Weights of a small transformer language model: RMSNorm before each block, 480M tokens.
MLP neurons of a small language model. Each row is named by its layer, matrix (gate and up: input weights) and neuron, and shows model dimensions 0-95. Each number is 128 + 32 x the weight over its row's rms, rounded and kept within 0 to 255. A neuron's up and down rows have the sign that makes its largest values positive.
A block is one neuron, or neurons of one layer that tend to fire together. Before each block is what it responds to, as a language model described it from the Wikipedia text at the highest values.

Foreign name word-starts. First or early word pieces of foreign, mostly European, proper names and words in lists and tables, such as U in Upenieks, Fac in Facundo, or list-item dashes.
L6.gate157 [ 98 144 123 165  86 175 161 159 145  62 170 104 161 175 133 120  66 121 152  92 124 107 174 108 107  99 179 122 107 118 135 130 123 165 111 127  93 132 116 129 140 155 101  90 176  77  83 130 132 184 116 132 135 102 129 178 103 128 140 102 122  99  98 132 168 135  79 160  76 135 138 123  97 172 147 156  68 122 140 112 164 136 118 155 169 116 132 115 109 140 146  71 127 194 155 120]
L6.up157 [158 100 158  78 121 111 142 203 189 104 124  88 119 160 180 171  89 134 127  99 155 110 153 122 131 159 127 117 168 168 118 139  81 146 128  99 129 152  89 108  52 142 180  95 128  92 108 142 127 127 185  45 119 117  77 129 156 164  71 168 150 135  87  44  88 110 127 132 151 133  80 181 145 152  88 160 104 140  95  86 138  73  99 127 126 164 152 138 140 131 101 147 148  81 113 141]
L6.gate199 [118 152 110 129 134 108 176 135 112 157 124 121 115 153 155 136  98 127 117 135 189 144 119  90  92 108 196 116 133 100 118 173 106 143 104 218  28  95 185 178 173 141  50 133 100 101 165 175 131 145 124 136 142 167  83 102 153 112 120  71 138 198  55 124 104 151 135 134  69 148 129 177  67 153  71  96 114  32 129 169 135 146 103 162 100  88  68 165 124 135 120 131 130 168 174 181]
L6.up199 [139 124  92  99 119 145 115 141 162 185 149 174 140 133 117 188  95  75 162 161 149 133 116 166 124 122 182 139 181 172 187 139 124  57 130 144 131 135 152 164  97 159  93  67 154 132  94 118 142 110 110 188 128 127 127 149 139 165  21 122  67 154 133 124 123  98 147 166 127 170 121 100 125 145 134 122 154 115 184 105 130 153 116 102 135 108 116 126 123 127 182 108 171 132 134 108]
L6.gate310 [ 93 112 143 162 156 117 183  79 118  93 100 183 133 154 110 113 124  98 118 174 177  92  92 114  97  95 196 181 103 156 132  81 127 171  90 106 177 120 176  94  92 122 127  84 104 137 106 113 138 113 114  95 174 128 102 153 140 131 144 120 109 114 118  97 128 152 123 117 167 137  58 143 154 115 105 156 143 162 186 148  83 138 103  85 161 155 112 141  71 131 129 166 157 170 155  76]
L6.up310 [149 139 188 122 146 135  53 101  65 113 104 129 130  78 115 168 141 198 109 135  89 108 154 170 143 171 142 138 213 143 149 103 133  77  85  96  94 122 112  59 130 156 176 146  96 136 148 116 108 138 144 155 102 155 100 138 130 182 153 129 121  70 152 128 134 134 120  84  99 113 162 144  95 168 122 127  83 188  98 133 124 128  84 157 133 112 130 142 155 161 133 141 105 153 112 127]
L6.gate502 [152 179 126  99 121 153 137 123 103 139 127 128 201 122 126  96 173 127 131 103 199 118 116 133 121 107 132  99 128 184 145 200 117 136 135 141  67 112 198 155 171 131 150 153  72 118 145 140 127 128 190  94 174 139 167 113  94 124 135 154  92 126 115  92 134 117 168 103  77 170 122  96 115 166 129  75 210  73  80 141 161 161  99 132 131  87 156 100 156 120 116 104 150 192 164 157]
L6.up502 [157 134 187 104  79 118  97  99 112 140 175 158 157  98 132 163 105  70 107 165 126  93 152 157 128 143  83 129 138 176  82 136  93 126 159 172 130  81 127 181 149 198  76 132  95 112  83 162 133 145 178 134 164 169 154 142 118 129 105 134 158 165 148 110 116  49  79 141 108 183 152 102 150 138 106  86 189 145 163 113 116 142 108 140 120 122 170 117 138 161  85 138 132  83 108 162]
L6.gate508 [107 149 165 130 126 124 145 143 129 103 104 190  98  93 164 148 135 122  95 103 156 118 115 133  69 169 150 129 172 148  86 104  64 118 105 105  92 113 159 175 150 125 159 120 140  85  93 168 162 135 152 102 155 142 175 117 184 143 116 136  83 161 101 104 104 162 138 212 122 105 113 113  85 154 110 155 140 145 156 116 183 174  87 153 171  89 110 105  51  83 114 157 158 107 124 162]
L6.up508 [ 51 145 154 142 142  87 102 130  90 176 130 103  76 104 118 104 163 151  81 163 106  84 128  75  98 126  97 143 127 166 112 136  62 113 124 157 129  85  99 130 145 125 144 105 158 132 100 167  86 105 140  97 149 160 117 144 190 127 132 109 140 165 124 104  96  89 119  62 131 114 150 123 137 138 121 171 112 126 159 102 129 186 128 199 120 156  97 129 139 181  96 123 148 162 144 113]
L6.gate516 [104 189 158 132 138 139 111 147 134 132  59 164 103 112 136 101  83 130 111 141 149 111 118 131  78 150 118 102 149 127  85 140 101  75  94 124  84 106 110  85 108 203 160 183 144 139  68 121 127 151 206  92 132 142 158 178 135  93 133 177  76 160 148 133 149 167 150 182  78 127 123  80  97 176 113  91 209  88  64 160 132 134 159 127 105 157  94 175 107  91  96 141 168 167 176 146]
L6.up516 [171 185 134 122  79  78 168  85 132 175  97 134 132 165 174  97 138 113  50  92 141 128 146  38 110 140 108 122 131 136 112 117  30  78 138 185  51 102 113  93 118 148  79 126 122 162 112 123 114 175 133 135 173 146 154 167 134  90  77 144 112 173 124 144 121 139 151 103 165 104 136 114  85 213 100 100 113  92 155 106 139 128  86 130  97  87 179 121 133 175 131  64 195 133 141 190]
L6.gate616 [ 94 122 156 184 161 143 192 123 172 120 183 147 108 136 150 134 103 173 118 143  90 165 107 163 100 114 148 105 149 175 136 109 143 119 160 105  99 119  94 175 131 179 175 147 143 116 121  95  98 186 109  93  87 180 118 145 129 121 118  93  84 149  96 138 113 166 196 209 120 107 132 114 117 171 117  71 110  84 113 135 165 137 138 153 127 124 170 179 105 158 154  91 114 178 166 160]
L6.up616 [102 147 159 105 111 156  91 211 111 150 108 158  98 123 208 125 177 170  73 133 158 101 134 168 128 208  71 123 180 139 131 117  78  99  98  95 184  95 168 131 105  74 129 177 105 103 160 115  91 131 163 150 108 114  83  86 150 130  99 119 109 171 173 134  99  96 147 143 166  97 123  85 124 143 112 123 176 159 129 186 152 143 140 154 113 110 127 122 110  96 109 106 148 106 136 163]
L6.gate679 [144 165 130 200 181 140  89 171 164 191 142 117 125 109  83 107 107 119 144 163 194 142  93 148  73 172 142  66 150 173 134 168 116 138  48 102  77 121 115 112 141 104  77 157 141 113  52 110 122 181 151  91  92 149 115 135 113 135  84 107 123 131 133 111 135 134  65 162  91 116 107 130 120 162  75  84 117  78 103 138 176 141 111 159 135 135 106 110 114 100 123  94 120 156 131 129]
L6.up679 [ 94 185  98 145 155 152 113 129 120 162 112 110 113  59 184 129 212 181 212 143  87  62  98 140 107 122 213 130 128 120 164 151 140 105 105  94 109 139 119  66 150  97 163  77  54 195  82 138 181 142 178  52 101  88 170 143 136 117 157 156 140 148 164 127 141 161 157 130  69 142 136 167 176 121  80 100 145 128 142 121 113 197 103 153  96 105 146 127 157 119 114 114 160 162 134 126]

Table row key separator. Pipe separators just after a short leading cell in Wikipedia tables (rank, position code like FW/GK, nation code like HUN); weakly, prepositions like of/by/in after names.
L3.gate251 [ 72 180 118 171 162 212  97  94  57  55 110 152 149 136 172 195 148 154 145 177 148 143 133 145 111 116 165 125 123 126 109 135 198 116 123 123 107 127 149 123 144 182 116  86 166 114 104 132 146 132 154 181 127  91 177 107 150 100 180 140 155 173  92 148 165 105 129 181 128 125 108  98 146 163 126 178 176 116 158 108 124  89 115  87 210  84 144 178 130  75 102 109 157 142 113 115]
L3.up251 [147 172 126 137 157 156 123 143 115 111  97 156 131 134 119 151 112 116  91 190 164 142 186 123 125 105 234 185 142 140  74 141  52 131 121 104 135 140 141 122 107 134  57 137 133 175 141 184 196 165 161 141 112  98 142 144 182 119  90 180 190 106 166 108 134 121 115 129 156 139 124 105 118 136 170 144 132 122  84 149 131 160 109 118 156 112 131 102 144  75 138 209  69 250  90  96]

Table cell separators. Pipe separators between cells in Wikipedia tables of sports results and rosters, often before country codes (1 | USA), plus some " is" after article-title subjects.
L4.gate207 [135 116 158 121 133 187 113 172 124 151 173 130 110 142  81 117 180 146 155 106 131  96 105 136 134 162 120 128 160 132  62 159 153 217 125  78  87 163 168 104  96 158 118  73 111 132 164  72 119 173 109 137  73 106 200 166 144 139 137 204 137 134 108 169 111 130 129 116  78 132 158 148 141 152 113 159 110 179 137 101 143 191 118 122 125 103 143 148 138 142 110  90 180 192 100 116]
L4.up207 [136 105 134  87 162 120  98 100 143  43 166 127 135  63  98 154 170 163 134 145 126 154  79 135 127 131 120  97 105 100 126  95 188 140 129  85  87 197  98 161 169 141 102 139 128 128 134 154 154 122 182 108 171 131 123 155 142  98 139 138 167 162 102 156 113 106 128 111  96 156 102 164  88 110 106 157 103  62  59 147 109 130 158 118 191  81 198 116 102 101  77 132 142 137  71  90]
L4.gate230 [147 134 106 103 138 156 147 151 112  90 128  96  85 168 106 150 131 101 178 143 211 108 133 121 123 175 150 113 108 220  98 105 130 213 187  62 128 103 157 122  92  98 122 136 127 173 111 115 120 147 111  90 125 114 114 165 124 134 131  95 120 177  88 126 103 116  85 162 116 123  52 115 129 125 129  83 173 110 138 135 128 151  91 112 151 137 107 116 126 129 131 132 142 173 108  81]
L4.up230 [147 112  57 134 115 104 123 108 159  49 144 150 159 158 111 106 111 128 159 133 196 148 200 104 111 132 135 150  83 219 156 135 122 201 153 112 131 133 138 147 108 107 130 153 126 149 119 141 103 166 101 149 120 122 147 175 150 125 104  89 141 140  61 117 140 150 124 113 135  74 133 123 138 107 133  90  95 125 127 141 139 181 153 109 168 166 160 172 202  97 143 157 133 147 100 120]
L4.gate250 [126 129 115 115  87 199 102  79 129 149  72 173 192 132 124 106 116 163 113  95 117 144 143 134  97 139 146 132  57 139 109 109 162 154  85 142 175 135 118 125 111 109 111 103 112 179 171  99 157 122  58 164 156 116 115 145 137 192 140  82 155 137 167  94  98 147 115 137 134 127 117  72 150 132 140 139 144  75  93 120 130 178 143 152 140 114 176 122  83 133 125 112 148 171 202 128]
L4.up250 [108 104 166  76 178 118 130 173 121 109 114 128 135 174 100 137 140 130 125 125 135  79 184 115 155 149 132  91  74 189  99 168 125 102 136 153 165  69 198 126 134 108 123 128 121 133 147 123 138 106  58  88 136 120 130 121 142 177 110 104 176 108 120 119 106 113 131 106 158 141 111 148 153 121 124 127 163 102 177 105 151 117 104  75 119  79 137 122  85 121 132 128 140 150 152 169]
L4.gate285 [131 117 145 170 129 216 134 112 152 165 125  91 109 154 100 101  95 109 145  89 162 129  63  89  96 141 177 150 126 173 108 217 126 180  52 138 140 138 168 138 115  92 135 151 186  87 171  83 164 221  90 127 112 120  90 179  87 147 142  99 103 153 135 118 157 120 169 187 140 149 128 126 135 128 129  97 145  91 100 147 176 126 134  87 136 142 114 143 126 140 133  49 115 187 156 104]
L4.up285 [149 115 135 171 187 142 104 127 138 131 200 135 131 190 109 146   0 124 135 109 118 154  76 106 138 105 153 143 110 166 125 161 123 136 112 132 172 146 119 143 145 100 100 141 162 158 131 154 115 136 135 123 130 107  65 172 167 182 132 112 158  82 129 116 112 156 131 231 124 148  97 172 103 130  94 140 128 113 129 168 167 137 101  75 165 166 150 100 166 129 120 131 150 172 147 101]
L4.gate352 [131 116 124 166 164 134 168 111 116 113 132 112  94 179 134 156  83 172 143 184 150  81 103 132  61 151 124 138 166 161  58 174 112 151 138 101 137 174 164 120 122  61 137 163  71 138 126 132 154  74 135  62 155 129 150 160 121 101 108 152 130 168 113 128 158 192 140 162 140 107  47  67 164 107  80  98 120 106 158 132 141 119 106  76 164 148  63 114  82  89 158 168 117 201 148 137]
L4.up352 [117 125 138  86 111 230  79  76 129 156 117 185 104 143 105 142 125 202  97 104 107 104 159  58 141 146  88  95 164 168 131 112 127 156 187 127  95 109 117  87 110 117 133 131 110 138 191  82 159 133 138 157  92 128 132 140 172 110  93 112  99 135 124 179 226 123 143 154 145 123 194 152 130 140  68 117 176 116  45 110 138 107 104 128 132 118  99 160 113 142 132  81 151 131 118 101]
L4.gate368 [135 105 164 115 124 162  90  69 160 129  65 148 123  98 134 130  85 131 131 117 121 137 149 131  69 134  94 136 108 146 128 162 146 158 144 146 129  60  99 127 115  86 165 146 110 169 108 160 130 159 104 125 119 126 164 154 154 125 114 186 171 192  79 100 106 122 168  61  72 138 112  71 193 133  99 165 133 103 113 114 123 129 119 146 179 168 174 150  55  94 108 139 150 184 178  90]
L4.up368 [164  68  52  89  97 171 133 103 122 172 127 179 133 106 153 145 123 115 107 155 102 138  72 144 101 155  59 146 114 124  89 118 134 122 111 113  94 189 123 126 121 139 141 109 120 176 122  91 156 117 127 198 139  98  79 115 168 130 138 149 192 141 131  96 193 154 198  66 163 146 146  32 116 103 153 153 135  87 148  88 111 145 110  99 171 110 139 182  70 136 104 191 166 153 142 139]
L4.gate440 [ 51  76 103 104 153 158 134 138 146 160  89 126  91 135 107 154 165 151 150 157 156 128 161  93  71 166 164 119  87 172  96  86  79 185  83 166 153 134 168 109 134  63 126 187 135  96  83 147 138 185  88 117 146 154  82 207 149 116 175 131  99 107 107 140 147 157 111 155  91 134 119  85 136  82 128  77  92 123 120 137 145 189 165  89 172  88 120  91  71 126 101 156 162 174 217 137]
L4.up440 [179 133 141 115 157 114 145  80 116 132  56 173 128 116 156 142 109 110 118 125 159 114  76 123 118 143 118 144 153 135  66 157 124 110 144 101 107 148  80 112  84 116 130 172 178 126 136  96 112 130 165  90  95 147 137 131 154 131 115 140  98 116 112 125 134 171 163 117  91  92 182 175 110 135 162 146 126 182  57  74 144 121 126 161 126 101 140 103 204 126 131 125 133 127 151 137]
L4.gate677 [ 90 134 163  91 155 203 122 116 111 153  57 126 139 181 123 146 147  83 121 148 159 175 138 102 102 154 131 111  89 135 152 175  84 160  96 154  81 159 222  95 111  64 138 188 114  86 185 121 114 137 118 131 143 137 148 191 151 182 107 176 140 103 100 139 114 145 118  68 173 137 115 154 187 119 131  57 182 106 149 119 141 164 141 141  81  65 127 106 106 117  77 177 153 124  87 124]
L4.up677 [ 85 178 114 157 181 120 120 100 145 137  96 151 164 109  97 167 125 214 108 159 132 108 165 126 107 113 138 101 128 112 105 125 137 131 101 120 121 117 205 148  92 107 160 164 144 143 155 152 156 177 125 126 137 156 171 131 186 128  96 140 110  70 105 150 136 197 126 107 120 119  96  95 207  83 120 159 117 106 123 115  91 145 106 116 157 175  36 148 168 128  88 182  85 129  80 130]

Split-off name initials. A capital letter split off as the first piece of an unusual proper name, often in table cells: B(K Häcken), G(ama), H(ibler).
L4.gate82 [118 141 123 236 151 121  89 160 153 167 132 131 152 134 130 101  97 107 159 117 108 147 135 118  91 149 154 141 124  50 118 105 169 147  65 150 129 156 105 165 103  95 126 117 143 108  86 122  65 121 100 134  94 107 113 108 130 129 115 175 129 164  74 143 110 179  80 200 103  62 111 111 166  81 181 158 159  85  78 141 144 118 142 184 195  94  99 161 122 224 130 114 153 175 155 134]
L4.up82 [116 173 192 191  93 115 135 115 146 135 115 110  86 106 164 168 142 154 130 141 137  88 166 118 135 151 122  84 104 130 148 123 128 170  90 134 108  72 132 159  97 165 165 118 135 133 145 153 175 129 190  69  82 129  88 105 108 160 113 148 122 149 140 114 132 144  92 138 183 133 149  73  45  99  65 119 125 121 137 182  89 186 128 111  87 148 126 154 132 178 102 149 143 162  77 150]
L4.gate91 [161 132 148 189 189 127 171 118  95 133 112 118 138 206 159 119 148 124 180 118 181 136 156 151 113 134 160 134 141 161 158  78 127 160 120 151 132 149 138 143 149 127 119 122 115 161 136 122 100  91 123  48 133 117 123 139 145 137  76 110  68 161  92 161 135 141 169 182 127  77  39  97 108 102  78 115 189 118 117 134 128 149 128 155 132 120 132 135 105 145 142 155 137 166 143 148]
L4.up91 [108 156 123 159  45  47  68 100  92 118 173 104 136 119 157 242 154 175 171 117  79 150 165 186  78 132 209 109  76 147  75 105 153  86 147 150 190 143 114 116 131 126 138  82 181 141 130 127 119 119 130 156 132 138 142 158 126 165 111  90 150 154  99  96  82 133 126 166  68 171  95  98 109 156 116 100 139 112  96 192 149 165 104 226  99 132 137 113 138 137 124 104 132 174 116 111]
L4.gate300 [117 130 173 141 106  96  94 166 113  93 182 105 123 100 125 148 106 182 183 157 116 155  98 121 148 147 145 144 124 171 122 112 112  96 126 122 144 134  90 127 127 165 113 117  78 143 145  99 140  51  86 100 125 114 154 200 128 115 130 111 125 129 102  82 111 146 100 126 167 117 143 117  74 131 142 124 119 126 106 128 143 112 131 153 155 124 175 112 139 143 116 106  81 120 119 110]
L4.up300 [106 120 143 177 120 137 137 133 182 121 118 136 155 147 184  74  97  96 148 177 143 133 127  85  80 122 211 111 144 130 128 158 167 147 124 151 107 151 186 156 175 120 127 182 104  94 157 151 181 101 122  98 171 166 144 112  77 104  89 120 134 187 114 129 158  93  89 160 167 102 122  66 129  84 118  93 168 115 125 162 151 116 111 100 168  65 131  66  63 140  44 145 186 146  86 182]
L4.gate305 [174 156 159 200 100 141 141 161 125 109 141 160 105 122 159 117 132 128  82 155 145 126  62 129 119 119 171 148 103 130 129 175 101 129  95 175 125 114 127 136  85 102  89 141  98 129 133 103  92 167 114 109 117 173 173 105 120  81 101 129 150 111 155 181 141 120 138 156 132  71 171 142 120 124 101  69 132  94 107 164 174 133  93 100 101 111  95  59 127 147 117 141 154 171 168 136]
L4.up305 [123 194 163 124 153 137  87 102  87 149 136 137 108 111 154 129 157 160  85 122  96 104 147 122 137 149 183  97  51 137 164 134  98  83 114 132  89 129  85 168  82 145 119 117 138 169 123 163 146 153 157 136 120 111 134 149 190 138  98 100 146 144 163 145 100 123 109 107 140 116 159 101 109  93 129  89 130 116 146 136 112 159  88 127  59 106  85 111  84 122 164 123 160 107 114 126]
L4.gate357 [122 149  98 140 121 138 115 179 144 144 139 147 167 203 128 129 134 101 139 122 132 239 179 141 138 194 171  89  61 111 114 108 139 168  85 141  72  88 146 143 161 134 130 122 115 105 187 145 108 116  89  93 178  85 113 132 132 147 115 145 171  98 122 132 136 139 157  79 132 154 120 144  86 180 170 113  89 132 121 111 116  74 142 140 121 137 173 129 103 139 130  70 124 147 115 119]
L4.up357 [117 171  98 131 115 124 115 120 121  69  80 175 125 163 180 116 110  89 148 149  85 146 155  81 112  77 165 151  90 114 117 128 108  92  92 143 117 120 180 113 134 154 110 182  72 181  99 112 167 129 114 141 160  93  83 148 182 106 222 125 127  59 146 132 158 124 143 134  80 184  73 166  87 169 152 126 148  91  86 148 148 107 147 151 145  94 145  54 122  67 158 118 165 195 211 126]
L4.gate407 [100 126  99 158 126 118 152 142 112 120  70 164 128 168 135 134 153 125  73 132 220 135 163  97  49 151 196 145  98 131 181 104 150 115 137 124 127 139  91 110 141 123 180 114  63 137 105 152 131 178 138  95 128 197  80 149 121 139 161 132 106 137 128 164  94 157 142 127 161 105 137  87  85 142 172  57  64 145 147  96 124 168 114 106 169 158 167 161 107 144 178 118  94 189 156 143]
L4.up407 [126 164  89 187 168 138 148 162  79  68 102 111  86 168 142 113 145 158 123 118 169 108 181 142 152 139 132 117 102 172 161  88 157 146 173 123  85 126 126 141 107 133 144 165 150 142  83 121  67  96 182 125 152  98 169 148 130 119 104  94 164 189 106 114 163 115 122 101  82 102  77 109 153 103 147 170  92 145 128 183 104  73 155 156 165 153 158 161 128 141 137 140  87 173 126 156]
L4.gate491 [ 93 102 157 179 164 134 151 154 138 127 170 131 109 130 132 125 149 145 107 160 110 113  84  81 124  82 191 110  95 139 126  97 119 102 102 127  81 129 114  94 118 170  89 133 135  94 155 130 152 114 150 125 135 100 114 129 113 172 129 100 188 216  80 137 113 133  60 104 107 129 105 167  79  58 149 115 187 134 155 170 156 118  89 121 197 150 130 161 131  87  66 122 182 145 134 114]
L4.up491 [ 88 104 132 111  68 132 158  98 119 126  96 114 124 111  87 130 187 113 141  94 158 159 157  88 135  88 203 143  80 122 132 135 190  92 140 143 100 116 146 112  89 149 148 154  76  96 166 102 138 173 100 171 165 149 125 134  78 160 137 130 121 150 165 103 148 147 145 121 159 181 150 150 139 132 122 114  78 186 146 124 141 112  86 124 174  68 178 113 120 114 159 117 131 172  87  97]
L4.gate608 [134 121  68  98 159 124 140 114 144 147 156 137 131 122 150 163 157 167 118 153 199 143 117  85  96 110 155 121 174 180 125 138 124 112 120 172  94  86 177 110 154 192 135 127 121 144 145 123  82 120 129  75 121 150  84  90 161  58 148 175 127 208  98 101  84 131 112 116  65  85  66 158  93 139 179 116 184  83 142 105 137 115 118 152 134 122 150 142 127 109 129 129 197 141 146 235]
L4.up608 [222  94 152  78 142  69 155 160 145  96  60 170  65 187  90 146 172 138 137 134 164 123 126 111 134 126 169 112 131 156 120 108 191 100 127 118 102 124  95 134 142 145  83 136 158 113 155 155 100 128 150  95 130 111  96 175 117 103 151 172 147 103 101 170 143 150 103  50  44 128  89 148  82 102 124 136 108 167 151 156 112 106 152 143  53 152 144 154  94  79 143 143  90 110  94 148]

Table cell separators. Pipe separators in sports tables after a number or position code (1 |, DF |), before country codes; also closing == of section headings.
L6.gate103 [169  89 180 167 164 160 144 125  58  67 133 166 104 109 140 120 101 112 150 143 143 136 169 112  43 144 111 157 177 149 133 128 132 201 114 138 131 125 137  94 126 113 122 112 124 113 166  37 137 120  59 131 139 136 114 174 130 146  89 132 116  22 132  95 153 154 101 141 115 115 178 125 152  77 115 118 112  77 114 111 216 118 164 144 189 103 137 143 139 107 159 117 167 184 139 123]
L6.up103 [194 106 155 132 126 140 123 123  63  60 148 158 111 100 142 162  76 144 178 177 117 173 160 143 109 141  99 150 167 146 144 116 105 166 153 108 127 134  75  95 139 148 137 100 121 136 206  84 129 105 127 125 150  79 150 152 209 153 120 151 161  38 140 127 161 150 140 127 142 151 113 118 158 148 109 138 134  88 162 114 136 149  96 151 150 104 135 147 134  99 112 128 155 198 149  71]
L6.gate193 [164  79  89 152 175 183 203 104  96 158 149 137 164 130 100  97 140  96 147 101 232 166 122 163 127 144  91 163 105  91  99 149  96 134  88 120 119 127 126 145 101 101 149 136 162 119 100 134 116 128 147 136 175  90 118 122 136  92 133 159 115 152 129 177 195 166 123 158 146 152 177  58 133  97  93 101 137 105 161 108 119 108 123  59 149  95  96 122 120 107 116 103 123 143 179 104]
L6.up193 [129 166  97 127 134 122 164  91 119 185 154 142  97 125 124  89 127 156 186 116 136 148 117 134 100 132 129 135 117 106  59 143  92 159  61 143  78 122 128 163 110 147 159 136 184 145 104 123 103 127 141  69 162 126 103 114 153 112 179 119 131 224 110  73 129 119  64 159 125 147 106 166 128 152 130  95 174  81 136 151 139 154  89 180 159 154 155 116 202 137 136  85 133 149 178 149]
L6.gate522 [  0 141  93 157 194  96 149  82 137 162 105 108 129 106 162 137 131 228 149 155 140 125 150 170  92 130 200 166 143 165 141 156  87 171  65 126 109 143 202 140 105 128 109 115 181 155 137 137  83 152 130 151 119 118 119 162 148 172 130 133 137 157 147  75 126 153  99 109 123 127 140 141 143 112 166 109 177  88 105 184 185 159 123 114 194 100 110 166 141 140 136 160 132 177 108 110]
L6.up522 [166 156 140 148 131 152 172 175 148 122 133  93 125  98 148 139 142 145 167 141 109 152 127 214 121 135  61 133 137 165 180 119 102 193  97  76  79 165 134 223 100 175  46 155  89 135 133 136 131  78 157 136 157  91 107 144 185 133 138 156 160 159  55 121 125 119 131 127  88 194 126 118 122 184 180 138 167 107 113 107 128 127  87 121 153 100 107 110 190  94 115 162 161 143 106 103]
L6.gate604 [172 126  94 116 139 140  93 152  94 162 139 221 119 188 116 129 121 128 111  84 210 152 140 126 129 212 114 142 131 118 108 126  96 208 129 128 149 107 116 127  90  80 141 141 151 156 143  95  82 158 129 124 142 130 134 102 123 137  93 108 111 123 109 135 125 124 127 109  97 124  71 144 138 145 133  87 149  84 107 135 157 182 125 136 122 124  87 163 138 157 162 131 170 142 154 109]
L6.up604 [145 122 162 154 180 147 109 156 155 101 135 161 117 169  83 171  93 155 171 191 177 157  78 139 156 141 114 135 139 136 111  90 128 156 171  64 163 140 113 121 140  68  91 157 123 177 118 121  86  82 160  91 166  92 122 110 135 139 196 119 172  88  73 178 122 119 141 188 170 138 117 139 128 170  89 121 149  88 143 100 121 178 121  95 146 123 106  37 127 125 126 146 140 158 153  94]
L6.gate611 [114 115  89 149 173 110 115 173 140 148 124 153 116 165 115  68 114 147 147  76 182 125 109 123  94 175 115 160 118 177  84 105 113 146 101 175 141 142 189 127 158  67 106 141  90 146 164 103 100 165  91  90  98 107 108 157 149  69 167 164  51 112 135 135 158 167 148 141 147  37 106  95 131 121 139 117  97 109  80 100 136 116 133 161 157  86 108 106  79 125 142 114 166 127 127 182]
L6.up611 [135 114  86 150 123 130  86 155 135 145 154 112 148 125  69 122 129 154 140 113 163 120 110 190 129 168 122 175 152 141  91  62  76 117 158 127 143 134 131  94 129  96  79 150  81 122 221 130 108 157  99 103 120  87 150 139 148 135 144 130 106  78 163 160 173 149  96 128 173  95 138 117  66 163 103 153  72 126 117  88 157 174 155 140 127 156 145  94 144 111 133 101 115 107 158 154]
L6.gate649 [180 140 116  97 136 129 145 158 155  78 101 128 144 169 160 128 123 118 133 149 239 124 125  82  94 153 167 150  94 172 146 102  98 157 161 153  99 112  96 115 142  44 105 162 136 136  73  92  84 162 106 113 181  99 104 106 111 124 161 114  85 161  98 116 136 100 148 158 181 133  98 107 119  99 173 119 172 123  94 133 127 135 159 110 144 141 108 129  81 133 171 129 157 151 163 105]
L6.up649 [151 101  64 168 158 132 150 133 119 118 112 149 137 149  63 134  99 113 163 133  99 142  93 109 147  85 141 201  86  98 163 154 139 161 146 133  87 157 146 108 174 151 164 144 137 126 155  30 131 133 156 141 104 175 131  93 113 231 124 119 120 128 204 111 182 141 157 151 143 157  24 115 150  97 110 167 140  55 130 142 118  89 172 122 158 108 140 140 125 139  99 141  96 120  85 117]
L6.gate685 [136  35  87 122 135 177  85 114 112 124 141 112 132 135 121 113 107  92 124  85 179 136  26 130 140 117 170  86  78 169 127 134 126 140 160  60  76  94 152 121 167  94 148 148 147 144 145 127  73 143  84 130  99  91  90 145 122 111 136 157 191  81 106 123 162  77 110 109 137 151  53 188 150 137 102 116  92 107 133  88 122 157  72  74 132 196 155 166 131 156 145 139 168 155 130 124]
L6.up685 [102 116 179 153 111 153 121 138 151  53 111 183 125 107 139 137 138 162 144 147  95  24 119 134  96 133 143 145 137 138  85  83 116 140 177 141 146 101 153 119 131  88 136 198 147 125 128 141 104 133 134 172 151 120 129 146 124 104 120 103 139 113 143 108 123 147  93  76 143 143  84 153 134  93 137  80 105 100 125 164 149 158  86 109 148 143  82 131 127  80 175 136 158 167 154 135]
L6.gate696 [172 140 123 112 154 165 203 142  73 163 132  94  93 182 111 124 105 121 134 147 146 101 188 124 146 106 122 149 145  97 145  65 101 162 113 132 119 153 144  97  85 112  76 161 117 135  56 180  84  86 154  91 145 174  51 161 104 156 106  57 125 189 117 164  85 116 119 141 116 153 126 119 149 102 104 100 202 111 147 148 128 134 138 139 130  94  81 124 108 129 120 173 137 141  97 108]
L6.up696 [135  77 138 110 129 148 120 127  85 122 137 176 146 144 143 162  83 137  95 132 199 107 121 144 135 151 183  95 167 143 216  78  96 123  85 124  97 138  73 134  85 131 141 132  98  93 124 101 154 151 184  97 182  92 111  74 192 148 114 136 144 113 145 131 142 116 150  71 174 107  78 151 112  47 129 136  97 153 129 110 136 130 121  97 106 107 137 146 119  83  89 166 159  68 123 158]